config.toml
d_model = 256
d_mlp = 704
norm = "layernorm"
tie_embeddings = true
init = "normal"
init_std_qkv = 0.0343
init_std_o = 0.0426
beta1 = 0.95
lr_head = 0.00795
warmup_steps = 67
doc_mask = true
train_tokens = 245700000
steps = 7499
MLP neurons of a small language model. Each row is named by its layer, matrix (down: output weights) and neuron, and shows model dimensions 144-239. Each number is 500 + 25 x the weight over its row's rms, rounded and kept within 0 to 999. Numbers have three digits each. A neuron's up and down rows have the sign that makes its largest values positive.
A block is one neuron, or neurons of one layer that tend to fire together. After each block is what it responds to, as a language model described it from the Wikipedia text at the highest values.

L3.down118:530534436499493493508530524471515495508500481480524480508520481504493510524464522501467453458490502522513513491540495506526540485540489470462494525524503520527506495531548465498477517532541508509479516480529467514485492470483480499489468482496497507541522501486554496488465557452498530475
L3.down166:462509493504505509512532496472502463524540496447508474496478509537505463462505524483493503519524453490472458474526462530484530501524485519469510494488506506511487475514535468497506484503505524466501442546523492475499524505505475505513455544496537493508539503528514482491495540493475507538
L3.down271:499530493529450529553515478499466540521504525485506492499484472505512531484491491467525537505502489478484502520457505485504520495484505488499499485515518512525504485518521438456485521519529523532531512539478474450516501506478541476531505473511507502507480448504483462474501475525487512527
L3.down452:492509492559506517550522477498501476443469477512484491490520491530499510496471511494521537475532482520515489478474489472475472489485489501529525506523477466531515449493518497460474510554498524475511537456474477457540456517525503491518446488502481517498534508507538509509469515482532501527
Description: List-item and numeric markers. Bullet dashes and small numbers opening a line or table cell (track listings, "1." items, table rows), plus day numbers after months, scores like 6–3, and ordinals.

L8.down225:502510515574504492515494503482492519530538539476491443453512482521522462496502524483510457492516505503486522491445536513497520499513478486500498467463459506514507522507539495528513506546456460490505488503528482478532499544494475514457539521481523506531486542465525503526505524496528512446
Description: Mid-word fragments, table dashes. Hyphens inside markdown table separator rows such as |---|, and middle word-piece fragments of split words like tro|po|sphere, Ty|p|ically, sh|avi|ng.

L6.down305:486481515471482514462478513503476513452452520502524529504556509532527522470491440533512520453522504554502532487510496524476494562511514530505523488496491513501535513479528518495504483503481529514502472500528547499491479507464498525494494539538520503502448513527501468501476489493505491469
L6.down442:494531475480515509513463512512485523499490563475568548481475457455535506467533509506525492468505489472515511514468518552527481510453508530463496487493467483473528492493525499501514487499503557512461508458511476507492502520509480492536510489522500492473501567532510489522446456498490558450
L6.down490:477502464489486501521506470520525512504497491482516509525500436497492503501482488476528519460516512506496487492512503512510456550503551516496499509498535524511516530522463515506511513544495496494529494501510544518547534469506486516484476515501494550467486512512446458502456479497485467463
L6.down573:532526537529520522497468499498498500518477502515479533482491525455477494486497494505539511511547418464479499494508508485492501493492491439513489481537538526514503481500528501540525481528489522489532551479475473488479517482503471478524512483530493490512489479555498491472488482470580503525
Description: Leading numerals and quantifiers. Numerals, often the first digit of a longer number, starting a count, score, measurement or table cell, e.g. 1–4, 60 schools, 1,800 m; also quantity words such as first, only, fourth, each.

L6.down155:533513523509502528524533482512529506547513536491492524483534512523467486506492504503470479526502499495431487493517495528513524466486530471441499539439513524515482505475497494501469534504488452485504449546477490475488504535478524542461469473487507473495515491461487490489482484454459462533
L6.down213:525467464525518480478492522488538539462553502523465531513493548506492476505488534528534553513503457469513508493525509508494522483498454496482535460520510489458498501506509483521484521477473484454509528489498478512509484514529485516548486474506526489517462497556507517520488456506502510491
L6.down437:455463464493492522525578498530487486494485481502468492507536475516486532505515544478511528502504539503494486480469493533518511511489480479441534468477510501511460520506505540471525507485490515503525517498479567499500512481512500530515546546483486551495436505466541502534500497502520491478
L6.down449:458521445501525465483506495525541524499469513451468445544516484551510495477532490520488462470493555503515497484519491535518541508502497499516498488477499484461512473528490514509494513507487497485530505498520481486502485516507500500477447484546544474457488479562511468526483483476518512446
Description: Mid-word fragments, table separators. Second word pieces after a short opening piece, above all ss in essence/essential, plus the / in n/a, dashes and — in table cells.

L8.down287:507527490520521449518509532532494492538510483478488487473484476508489510499558459490543510462514503558492481502488526474468459505519496464494478493505482478491527501478516527501455507518520498464475533520521580505507548515529476592538460494527514507462507542433496446496486485505522496499
Description: Leading digits of numbers. First digit token of a number, often a small integer, in statistics tables after pipes or in measurements, e.g. area of 1.57, 6.48, 1,000.

L3.down61:509504462470466499543502476498489506520499510523479437530472489472542486501516474502509474497465486525541499508520501476536501512498467482523524481516540472510496492448509483520500443486477517521482522548516532533496527518482511505459469529497501516458516510487521470451467494506513490512
L3.down480:521425454462499494489541503480476538495498529484488475501539483484492497539482505461504564474509475543529481533490454504495508473481512539489506515544518524488495518501478509468496507535506496467481531471483499507456492509501533495475452494506511516521492481541499456536510512493494512536
L3.down538:474539519482498495512508479531510526492519481555532526497480535548487508505461491534497519505494516531531466515506456496507479543486501522534485555521553427513468476501541507500477484468511511510528511485470510477482508489505537528495483530502512473459468494468480541432521480497479537543
L3.down604:506531486477520495479524490538517500488495485525528498527490497482525493495535476492442498500516464491512488514490516521521465474499478546519540510512497533466489486505459525453504472480496499470471539538450496517512509466550492523433505483486508497516486541533523493497483488484451490474
Description: Table separator dashes. Final hyphen closing a dash cell in the separator row of Markdown tables, typically the second column's |---| under a header row, in election, sports and chart tables.